python train.py --n_head=2 --d_mlp=2048 --schedule="wsd"
MLP neurons of a small language model. Each row is named by its layer, matrix (gate and up: input weights; down: output weights) and neuron, and shows model dimensions 128-191. Each number is 200 + 30 x the weight over its row's rms, rounded and kept within 0 to 999. A neuron's up and down rows have the sign that makes its largest values positive.
A block is one neuron, or neurons of one layer that tend to fire together. After each block is what it responds to, as a language model described it from the Wikipedia text at the highest values.

L3.gate760,201,177,247,184,237,192,219,170,240,207,282,188,150,247,152,225,256,157,226,225,213,221,202,184,190,179,133,155,227,231,196,227,174,226,175,230,279,213,204,211,178,213,169,199,229,213,232,153,196,148,224,144,112,251,203,178,204,274,163,143,191,223,189,180
L3.up760,217,169,206,280,199,243,164,142,168,158,199,195,167,215,197,201,227,209,233,203,244,225,179,139,206,229,215,161,217,146,222,208,229,200,228,189,206,204,188,176,168,230,185,192,213,221,171,249,218,227,231,234,171,245,176,198,222,229,197,203,189,242,216,167
L3.down760,208,166,221,213,203,164,169,223,148,258,246,196,189,214,154,206,191,227,182,227,189,211,228,224,161,200,236,180,219,223,160,214,210,226,195,181,229,217,194,197,236,158,180,216,194,191,171,196,128,182,126,176,231,171,175,234,266,242,205,166,196,110,201,214
L3.gate806,226,301,173,183,216,194,175,173,194,167,250,195,164,215,189,193,256,178,186,175,153,214,174,203,195,191,248,204,225,203,193,237,215,193,198,161,289,247,227,205,204,196,207,167,184,200,194,195,263,178,189,252,190,182,142,233,226,188,179,215,238,212,147,231
L3.up806,189,238,200,182,203,254,227,165,207,112,188,222,195,260,213,163,206,139,205,191,210,233,155,170,245,155,205,218,146,163,281,239,218,183,173,196,250,221,217,192,226,188,208,198,220,223,219,162,209,158,222,214,179,223,195,219,203,207,193,158,197,208,164,206
L3.down806,239,149,191,186,232,131,165,163,196,228,128,197,232,192,189,176,226,230,254,197,208,203,192,172,199,261,220,132,222,239,197,141,208,150,202,212,150,191,194,177,209,225,172,210,178,213,187,221,218,198,172,233,213,167,214,191,224,237,205,201,237,215,169,210
L3.gate1457,212,240,213,239,168,185,128,149,181,186,270,203,208,215,217,181,221,127,224,162,160,206,193,225,212,170,212,238,227,189,204,264,267,219,205,160,191,187,203,219,180,190,247,133,241,179,210,182,167,238,201,214,258,202,175,216,206,258,200,198,213,157,223,203
L3.up1457,196,212,213,223,227,171,181,200,160,200,255,227,172,233,208,271,295,129,248,204,157,156,223,172,177,230,226,217,228,219,205,198,231,220,194,211,172,218,207,167,197,220,253,155,223,182,216,180,168,219,204,208,227,197,170,169,234,222,197,200,207,141,220,282
L3.down1457,220,176,209,228,186,174,161,181,165,170,203,219,159,196,202,234,220,171,233,263,206,185,184,198,184,214,212,193,216,191,195,223,224,237,206,201,172,247,194,159,183,188,215,157,178,181,194,164,167,262,204,197,226,206,184,168,229,270,210,204,193,158,188,188
L3.gate1578,197,238,153,246,221,139,197,174,179,230,235,177,191,167,172,239,242,104,204,170,218,214,232,213,225,212,153,200,257,217,182,195,128,232,185,203,221,205,207,237,230,213,250,102,248,217,197,164,178,273,213,211,228,175,212,183,247,239,234,185,187,239,203,186
L3.up1578,213,230,249,194,209,169,173,169,240,205,234,213,231,196,208,182,237,162,208,190,229,195,212,173,265,195,142,201,208,218,240,203,190,215,188,189,203,224,220,238,231,235,250,193,193,220,220,233,188,180,179,218,203,200,221,182,270,216,194,220,131,168,209,225
L3.down1578,204,165,207,206,220,192,216,225,161,220,193,179,87,276,187,158,205,248,233,253,203,184,218,202,205,237,209,163,163,185,230,227,246,221,166,221,148,192,222,173,174,169,240,173,176,189,207,201,226,227,121,215,253,191,186,169,246,202,230,187,209,168,142,212
Responds to: Mostly the opening pipe of a new table row right after a line break, in wiki tables of results, filmographies or records; occasionally stray word starts like Ro, as, at.

L8.gate1011,154,166,212,224,189,190,194,202,185,251,199,207,180,172,128,228,135,198,164,201,220,194,194,215,191,193,226,209,178,159,122,228,222,245,148,190,228,210,185,210,206,158,209,174,137,172,194,223,189,118,164,191,239,197,186,214,174,277,259,215,266,220,188,220
L8.up1011,210,178,203,225,223,242,248,177,201,183,175,165,233,274,236,225,196,186,242,230,176,193,200,164,126,226,196,218,186,220,232,232,236,233,196,217,196,184,197,169,189,162,220,198,260,212,190,197,172,174,203,213,247,239,168,224,222,170,237,202,182,225,157,184
L8.down1011,206,177,175,202,212,198,194,155,220,189,206,223,166,226,195,179,220,212,232,177,222,222,165,182,164,212,121,175,244,205,245,204,221,187,207,219,181,184,158,166,205,241,188,177,172,148,93,202,242,233,244,212,199,193,239,146,261,181,150,258,121,167,186,208
L8.gate1184,200,166,179,152,193,179,204,165,202,193,213,201,212,190,193,197,182,176,107,264,203,209,175,203,141,151,254,175,231,207,189,193,175,194,193,142,204,172,242,220,200,283,267,234,220,193,189,217,188,186,190,227,216,214,204,204,198,213,229,138,222,255,182,237
L8.up1184,216,180,165,207,141,181,179,153,236,197,205,260,183,238,193,252,168,206,209,184,210,213,207,235,217,183,181,181,202,118,197,155,192,171,192,218,171,183,239,210,207,235,230,176,192,196,211,197,201,174,189,199,229,188,224,213,190,227,196,224,188,224,258,221
L8.down1184,209,210,167,201,203,227,210,206,193,259,208,178,176,202,203,170,166,220,175,153,209,238,175,177,183,210,150,264,200,198,176,192,208,174,194,247,222,191,234,182,172,160,185,163,192,197,199,224,190,167,203,207,260,215,212,212,207,156,160,215,215,179,174,171
L8.gate1453,221,107,219,176,210,175,198,181,216,138,208,186,236,148,129,164,145,215,156,176,196,175,187,210,215,191,218,219,257,189,202,196,162,230,233,206,180,234,193,201,190,216,197,223,194,166,166,192,163,187,172,183,166,143,196,212,195,231,201,201,240,267,197,176
L8.up1453,222,225,203,114,209,269,203,170,181,164,141,154,239,229,208,220,207,210,145,177,188,193,168,191,185,207,166,187,251,190,195,248,188,202,235,217,213,190,178,170,228,229,212,188,213,270,189,204,234,224,248,194,195,143,163,228,166,228,265,252,239,163,174,226
L8.down1453,176,160,226,220,205,258,142,166,239,171,173,173,196,250,224,161,183,204,184,220,238,236,221,232,186,210,196,187,191,151,186,200,243,200,240,189,176,210,243,196,231,164,222,230,191,174,166,202,197,185,261,230,193,150,207,197,240,169,228,232,209,186,209,235
L8.gate1589,181,184,213,207,276,202,192,169,178,232,201,189,187,174,193,209,195,195,117,182,228,201,262,215,264,218,214,211,241,140,242,176,212,166,246,162,200,205,229,228,220,226,215,190,145,184,165,224,215,186,139,189,208,228,180,211,216,204,152,188,245,227,212,196
L8.up1589,184,187,214,188,192,191,188,165,149,179,222,230,211,219,158,173,190,206,178,187,188,253,236,160,181,176,184,218,231,145,228,168,210,192,170,212,195,247,237,214,143,220,210,192,167,206,210,247,204,253,181,225,213,220,230,185,207,199,123,140,207,227,192,208
L8.down1589,216,180,186,213,229,167,187,178,180,208,155,173,210,139,232,234,160,205,193,170,252,236,201,179,209,197,200,218,141,160,164,166,191,209,212,176,237,241,191,149,248,234,217,183,220,198,116,240,193,180,142,212,244,252,151,204,179,233,209,163,224,220,211,226
Responds to: Final word pieces that finish a word split into subword tokens, like Aven+ue, Reven+ue, Scre+en, Compet+ition, Fri+end, often in names and tables.

L3.gate233,216,183,235,210,203,234,217,253,220,179,252,171,155,219,220,201,214,178,203,189,182,215,210,229,229,183,195,282,163,189,239,214,191,146,190,212,133,209,264,199,179,154,193,156,203,197,196,154,169,199,174,140,243,176,196,195,177,214,223,225,213,178,219,202
L3.up233,183,199,229,218,182,218,188,157,187,226,250,165,143,211,239,178,257,176,205,176,169,248,192,217,221,168,192,221,231,193,235,192,213,135,193,189,157,197,237,199,177,208,207,172,168,178,218,202,167,200,207,159,222,186,166,194,172,185,209,233,186,185,262,227
L3.down233,241,179,187,192,193,216,211,171,186,207,203,222,171,212,198,231,261,185,267,189,241,232,201,216,226,265,160,202,173,208,231,191,222,228,189,199,175,151,188,137,209,209,202,195,150,176,213,173,199,236,196,175,194,168,174,194,188,220,239,252,198,190,245,215
L3.gate587,184,201,207,194,167,172,190,214,168,211,170,165,190,199,177,211,180,167,189,225,177,177,282,146,141,217,191,222,164,148,240,179,197,194,131,229,230,202,218,193,182,230,239,200,186,221,228,182,173,263,197,173,196,153,209,160,178,227,160,239,213,267,256,244
L3.up587,211,131,165,181,216,168,176,157,190,142,225,219,137,210,265,192,238,185,169,170,192,231,204,206,170,169,202,204,218,208,221,170,172,219,230,197,223,211,190,249,217,200,226,172,222,226,225,187,208,162,203,171,116,170,195,204,233,167,157,192,249,227,249,265
L3.down587,191,250,181,225,238,176,224,207,176,234,162,156,231,180,220,208,136,148,191,256,198,130,248,176,209,183,228,219,170,185,195,208,191,197,182,185,204,210,171,173,180,189,188,212,202,233,222,221,186,233,186,147,225,154,158,161,163,194,211,179,164,189,175,196
L3.gate1146,171,144,240,145,211,182,215,233,194,176,250,166,181,208,169,208,235,254,222,178,209,231,228,195,189,202,223,197,245,152,245,241,221,226,185,255,226,140,227,215,128,176,203,177,206,161,213,184,179,202,162,190,220,221,212,205,220,223,204,180,184,255,190,203
L3.up1146,175,174,226,202,211,225,232,198,204,214,234,260,158,191,183,146,211,251,198,243,216,206,156,166,165,192,216,194,164,190,234,185,195,187,232,218,215,222,222,139,220,170,147,254,176,161,226,231,165,153,240,220,211,262,177,239,228,213,204,213,209,203,155,132
L3.down1146,234,238,221,190,183,214,185,213,155,190,183,193,209,166,179,173,179,224,163,224,185,169,245,206,224,155,209,183,226,261,178,206,208,213,182,194,165,220,186,187,190,208,188,193,208,192,180,242,202,206,208,197,189,166,171,198,251,194,139,159,218,169,211,185
L3.gate1910,187,204,222,227,221,208,265,234,209,226,287,191,187,171,176,119,215,215,221,232,217,237,220,228,256,192,187,232,228,197,227,201,189,202,166,220,189,168,223,223,163,185,202,187,182,210,156,167,222,184,171,166,220,201,249,189,179,251,209,188,218,220,248,201
L3.up1910,167,216,205,185,166,223,210,200,172,243,278,150,130,188,182,247,219,132,232,166,225,237,187,215,226,217,207,222,166,168,224,212,233,213,140,248,216,229,209,201,157,195,156,182,158,188,240,175,209,217,200,200,242,178,174,160,180,176,226,215,210,144,218,175
L3.down1910,182,199,190,187,151,204,254,251,157,242,222,229,165,197,188,208,229,187,219,155,225,229,215,236,221,239,174,209,198,225,235,196,170,171,182,193,221,220,220,203,191,188,211,163,159,184,234,158,156,229,149,191,245,162,211,179,189,196,229,228,176,199,239,174
Responds to: Closing parentheses, commas and line breaks that end a name, foreign-script title or list item, e.g. the ) after a parenthetical native-script name, or a comma in a list of bands.

L6.gate1788,255,233,152,180,189,178,178,155,172,205,245,201,167,213,199,191,234,246,194,244,212,192,134,199,208,205,187,207,204,219,224,182,144,209,202,203,256,220,208,150,160,183,131,220,172,202,240,170,220,189,215,217,182,182,229,238,191,165,131,154,209,227,231,197
L6.up1788,186,184,189,216,209,209,220,159,177,221,173,140,242,190,211,193,202,200,158,182,155,185,222,194,201,224,184,243,205,202,189,187,212,212,183,230,193,190,179,215,172,200,149,214,209,211,238,156,204,191,282,211,178,160,262,212,161,186,191,241,211,226,170,201
L6.down1788,207,176,143,227,186,195,145,194,173,232,266,196,139,187,181,237,185,227,188,139,236,156,195,206,180,141,186,194,186,207,189,173,210,121,210,187,211,223,151,126,200,158,151,190,197,209,202,195,180,152,196,197,180,242,199,197,204,154,193,171,194,215,195,240
Responds to: Short word-piece tokens inside a longer word, mostly suffixes and inner pieces such as -ism, -ology, -om, -im, -e, -ci: critic-ism, soci-ology, econ-om-ic, S-im-pler, Di-e-go.

L8.gate439,214,229,204,199,190,165,179,173,194,205,239,175,212,212,155,204,194,155,181,190,212,223,227,252,192,241,181,236,208,190,213,129,147,178,182,168,273,187,249,196,237,174,244,198,180,190,216,241,182,169,166,247,229,172,160,244,214,196,149,211,193,258,227,192
L8.up439,234,201,206,226,229,187,244,152,193,214,185,156,201,185,226,169,205,174,231,175,158,197,235,235,251,214,159,192,216,165,182,230,181,138,211,163,209,203,214,189,216,174,244,212,182,220,151,177,181,221,197,192,241,206,167,158,198,200,193,241,186,217,265,109
L8.down439,213,215,224,216,214,171,212,224,153,244,170,185,227,213,165,130,220,208,207,196,220,289,167,209,220,215,182,219,172,228,169,216,195,179,250,205,235,211,201,191,218,261,187,261,209,235,221,182,217,218,253,214,220,161,128,190,179,238,222,198,169,204,232,232
L8.gate602,212,262,211,187,146,174,245,204,196,144,180,175,168,218,177,216,217,216,193,207,222,230,169,214,220,259,162,146,208,211,140,242,170,169,181,208,233,162,224,207,267,175,159,195,179,164,242,183,229,168,162,175,148,171,182,183,187,263,197,256,240,179,205,158
L8.up602,211,173,120,229,241,208,232,187,167,199,228,213,229,201,210,214,196,193,183,201,197,236,184,251,169,187,168,200,215,180,214,222,216,171,219,233,208,212,187,161,196,177,216,171,163,149,212,215,224,159,163,227,215,218,163,191,203,223,273,182,197,259,257,194
L8.down602,174,139,158,193,226,150,186,145,199,234,201,187,205,193,211,227,171,219,273,205,206,216,228,131,220,179,170,185,217,224,249,167,194,205,163,241,172,184,177,226,221,191,194,205,185,273,192,164,271,185,210,240,200,206,178,170,213,196,177,179,160,198,207,174
L8.gate843,247,226,232,264,221,220,179,186,137,155,247,269,235,187,166,259,203,187,192,222,184,171,200,195,195,216,181,197,207,241,220,160,183,138,241,149,176,152,198,167,239,182,225,150,217,167,183,249,214,168,231,251,181,218,179,181,249,258,190,223,266,208,194,158
L8.up843,216,234,249,265,244,206,246,165,154,153,205,218,212,149,203,171,207,210,176,216,156,237,210,202,150,208,124,179,225,196,243,182,176,158,165,227,224,165,249,192,167,183,187,210,195,195,213,222,198,160,202,202,199,171,197,237,229,148,225,194,242,216,171,175
L8.down843,189,204,249,240,214,167,217,174,204,212,226,198,171,259,195,146,197,233,181,244,197,232,173,207,133,238,184,198,184,181,235,182,246,188,164,165,208,157,246,208,226,198,204,247,205,177,207,165,236,154,192,177,201,157,175,181,233,198,209,201,194,186,181,209
L8.gate1457,202,194,165,210,228,229,187,145,218,200,151,208,257,270,211,229,178,227,187,199,207,167,196,210,164,222,205,184,250,209,243,172,210,245,176,198,169,150,270,178,168,209,222,184,227,214,221,164,183,196,230,192,234,191,169,123,233,198,169,209,241,235,230,189
L8.up1457,226,233,245,226,223,160,175,247,225,224,215,226,224,210,187,199,212,230,197,208,180,175,199,204,212,220,259,212,200,190,202,187,170,184,201,216,194,125,244,209,219,185,194,216,192,220,243,170,187,167,168,186,177,159,236,222,192,224,179,192,200,181,190,189
L8.down1457,227,220,205,224,207,138,211,133,138,205,132,193,182,230,212,161,208,256,199,217,182,227,162,220,222,196,172,174,198,189,212,163,178,188,181,212,213,196,145,191,136,181,169,167,262,191,219,171,217,205,172,187,235,222,172,168,228,184,204,213,222,190,205,178
Responds to: Opening pipe of a new table's header row after a blank line, mostly sports stats (| Team, | Sheet B, | Goal); weaker on word-completing pieces (cult-ure, teleph-one, Fiction-al).

L6.gate2003,243,213,158,183,186,193,245,188,178,203,203,186,202,196,145,209,170,205,225,245,181,195,226,250,220,204,204,190,249,238,227,207,168,178,169,200,224,163,248,207,165,197,210,170,228,187,217,220,239,190,206,169,133,223,191,206,181,205,194,154,263,233,230,205
L6.up2003,204,232,163,163,211,257,183,223,194,205,208,175,186,236,150,192,195,186,260,199,192,180,226,240,198,178,217,245,198,212,215,163,133,210,154,198,181,175,223,187,196,207,227,173,248,198,160,177,219,149,170,221,178,232,220,193,152,189,193,173,242,211,220,223
L6.down2003,192,194,184,142,181,211,183,262,200,208,209,153,198,249,222,180,209,196,246,182,236,206,171,160,255,199,189,189,143,178,138,176,191,239,195,223,145,219,200,162,214,187,198,261,174,181,226,211,208,135,187,225,255,183,210,168,215,146,167,196,159,200,157,178
Responds to: Short opening pieces of split words (b in break, bring, batting; sp in specifically; sub in subterranean), plus pipes starting table rows and ^{ superscripts.

L3.gate154,221,175,234,199,212,193,154,213,187,225,187,186,213,224,202,190,184,269,200,252,226,181,226,185,207,159,213,218,213,244,174,233,168,189,190,167,223,183,206,252,198,197,223,182,229,193,210,162,182,155,186,137,176,220,275,189,228,177,189,200,242,258,235,198
L3.up154,210,199,224,220,169,209,195,176,217,220,211,217,199,203,154,195,123,167,200,185,266,173,189,231,204,197,234,239,218,226,218,242,211,205,237,171,191,195,168,181,191,145,269,184,264,167,198,198,157,201,186,251,233,209,212,206,200,166,219,183,260,240,191,216
L3.down154,227,159,207,172,177,201,180,239,167,224,220,165,217,212,171,195,191,220,238,221,200,207,230,149,238,194,262,215,175,247,191,200,190,224,208,182,193,195,194,194,181,240,223,207,178,166,184,244,203,175,179,136,204,226,261,221,247,203,187,175,240,219,195,174
L3.gate856,207,225,255,197,233,169,229,188,270,179,238,197,193,215,180,200,248,165,174,166,181,189,226,166,234,169,223,191,283,201,201,240,210,173,197,222,268,149,185,261,221,192,185,198,195,162,265,204,219,195,152,154,202,195,235,199,192,194,228,162,197,172,204,181
L3.up856,207,178,242,242,242,172,189,191,216,119,184,206,197,230,187,228,249,202,205,219,204,154,176,145,228,139,195,211,246,253,184,169,279,184,224,220,237,191,163,229,238,181,203,203,168,194,200,162,215,174,236,193,224,187,235,200,213,146,250,199,161,141,170,176
L3.down856,214,169,215,221,194,176,174,186,201,185,221,209,193,228,206,190,125,193,202,237,207,245,175,242,196,224,222,184,174,181,212,238,132,205,173,171,207,135,217,231,249,217,177,206,129,170,165,163,196,170,188,198,202,210,181,183,205,195,193,201,190,192,219,176
L3.gate1425,223,222,219,205,214,180,213,192,169,185,165,214,179,188,119,227,227,200,199,221,222,217,211,180,223,214,227,135,194,239,161,252,188,196,203,252,216,229,190,248,222,211,191,173,197,174,164,163,192,202,149,228,183,161,219,180,219,175,191,204,151,218,232,198
L3.up1425,237,238,202,223,223,218,189,228,192,229,163,140,140,186,207,197,211,199,210,192,213,182,177,189,208,184,245,231,216,284,218,200,185,217,282,221,228,209,172,230,189,234,196,227,215,178,149,180,206,164,205,188,173,163,137,144,191,169,171,200,243,204,200,235
L3.down1425,212,154,185,246,234,159,201,174,164,193,208,232,234,209,180,246,239,246,228,186,217,175,232,233,174,287,221,182,206,191,200,217,185,212,238,220,215,208,223,192,224,219,209,164,184,213,210,213,200,155,170,173,201,188,168,223,242,187,172,234,232,250,253,250
L3.gate1960,226,152,215,224,229,186,198,197,145,184,204,194,190,196,178,203,198,190,190,150,124,223,148,190,207,224,170,155,209,227,130,230,190,190,198,172,233,174,212,256,229,216,217,183,161,224,233,221,196,200,180,195,151,211,183,153,187,233,212,179,216,134,252,182
L3.up1960,227,144,207,256,194,192,164,174,157,221,180,232,164,171,211,176,192,157,174,99,170,209,149,235,239,178,169,140,201,216,145,230,192,147,186,175,202,156,177,241,193,143,230,166,175,217,251,200,182,194,129,181,189,188,198,166,183,175,205,171,183,206,224,216
L3.down1960,179,228,232,189,220,171,207,227,185,192,215,185,197,247,132,230,193,236,186,243,204,229,187,192,248,191,222,219,215,223,205,212,186,210,244,187,203,134,225,217,229,268,200,194,165,134,128,229,227,206,209,233,206,176,185,182,199,149,209,207,195,220,162,148
Responds to: Word-start piece " se" opening split words such as seats, sexual, senator, seeing, sector; weaker on number words (four, one) and group/member/represent.

L6.gate731,248,193,188,226,169,187,182,191,179,270,151,173,200,192,186,231,113,216,206,195,222,201,191,210,233,215,252,232,167,198,197,236,142,234,182,222,231,172,213,248,222,240,220,188,191,166,196,190,193,213,216,178,194,228,240,210,236,219,187,193,179,208,183,182
L6.up731,197,202,260,269,223,189,199,213,209,239,138,205,196,200,225,173,182,184,232,252,127,206,165,162,193,218,229,259,197,183,214,201,240,207,220,214,182,150,200,190,218,183,254,262,190,151,163,206,204,190,209,203,160,209,250,222,212,236,213,204,232,202,181,170
L6.down731,202,219,214,197,199,218,206,218,234,143,226,246,209,152,215,149,225,164,177,189,166,210,219,180,160,203,157,205,225,207,229,117,267,174,207,204,159,192,216,165,252,190,186,206,159,186,214,279,164,174,165,218,201,177,231,164,226,191,233,208,215,172,188,150
Responds to: Closing parentheses ending table headers or cells, as in scorer(s) or (incumbent), plus number pieces like 19|63 and mid-word fragments like be|hi|nd.

L8.gate683,212,183,199,188,187,189,219,179,174,205,234,252,235,205,217,172,226,246,161,230,216,187,161,200,206,215,222,242,153,190,170,216,212,212,220,197,151,208,201,253,192,186,138,218,196,190,224,195,113,185,273,178,235,213,236,154,244,204,216,187,240,200,209,151
L8.up683,217,186,190,167,248,156,187,109,203,150,184,222,174,200,248,234,184,189,204,162,164,213,185,242,164,184,142,180,126,189,180,204,184,208,206,215,215,227,225,168,221,205,262,206,252,232,181,193,194,216,191,181,209,250,195,215,207,199,201,127,211,137,223,179
L8.down683,200,209,229,207,180,174,190,148,196,162,186,250,175,176,220,217,226,130,219,191,175,155,220,237,247,138,103,204,243,182,251,203,220,223,172,212,241,208,187,200,185,253,221,163,219,195,220,163,182,193,262,137,176,221,185,223,197,220,252,180,167,166,209,173
L8.gate717,212,213,191,186,205,168,223,174,171,165,210,156,216,186,170,162,214,247,221,152,140,179,180,178,163,217,156,184,240,218,196,255,141,212,223,207,196,220,260,272,191,205,177,190,225,157,216,176,201,229,159,217,185,179,207,180,249,240,131,199,234,225,186,217
L8.up717,203,198,211,125,183,188,190,162,216,194,213,198,159,218,198,162,217,176,255,234,125,183,232,200,202,175,165,257,190,185,162,233,180,217,238,201,117,247,234,234,152,178,191,245,204,232,226,206,263,206,146,209,281,231,178,242,208,201,159,202,196,184,219,224
L8.down717,206,197,221,172,181,191,214,223,248,187,223,197,176,227,214,212,197,199,255,172,202,195,167,182,184,143,228,293,221,221,192,183,185,182,258,226,180,197,161,128,215,238,224,236,191,238,173,191,211,226,193,224,212,225,172,229,145,220,251,157,190,149,198,241
L8.gate813,215,126,104,209,219,196,200,199,217,246,220,223,219,219,174,169,219,208,176,168,232,235,182,176,140,220,228,231,176,245,223,181,155,192,183,187,219,187,212,217,185,205,219,190,189,182,231,175,190,240,239,166,236,210,241,170,232,213,165,161,168,224,176,217
L8.up813,199,163,172,206,184,172,213,168,220,179,161,238,205,218,252,215,184,219,190,181,201,203,195,169,173,165,234,152,179,196,186,240,184,236,228,242,226,252,230,213,199,249,164,213,195,214,234,189,133,208,276,225,177,198,201,182,300,172,232,211,180,195,223,161
L8.down813,175,248,178,174,201,221,241,160,168,196,239,188,248,187,228,241,181,121,198,201,153,185,211,197,201,200,173,181,167,174,211,224,203,207,129,176,233,277,194,200,207,159,254,241,193,201,193,181,205,157,180,174,174,183,268,213,191,261,205,171,197,205,200,245
L8.gate1327,229,170,180,173,153,205,225,158,215,229,198,192,158,175,201,218,141,172,191,176,262,170,169,174,180,199,246,225,139,221,152,262,185,207,210,224,201,187,180,245,230,184,196,231,183,188,195,156,171,185,172,214,229,227,136,224,181,226,196,224,231,178,216,161
L8.up1327,216,187,222,233,230,205,238,179,182,154,216,158,220,194,213,204,269,140,172,194,194,183,185,228,252,214,180,196,201,156,220,188,234,120,169,199,159,202,148,219,232,237,257,218,253,240,189,206,150,252,232,211,173,209,202,215,211,175,210,172,249,220,212,176
L8.down1327,224,212,227,232,200,184,236,199,197,205,150,200,200,195,165,221,221,227,136,204,198,223,175,206,246,184,206,162,257,168,206,164,226,234,148,225,159,176,202,188,194,272,242,230,229,229,144,205,122,189,200,180,209,183,216,200,191,164,195,164,227,178,180,220
Responds to: Word-piece fragments inside split words, especially "ly" (Flyway, flying, Olympics, Holy), plus ")" closing short items like (s), (w), (σ).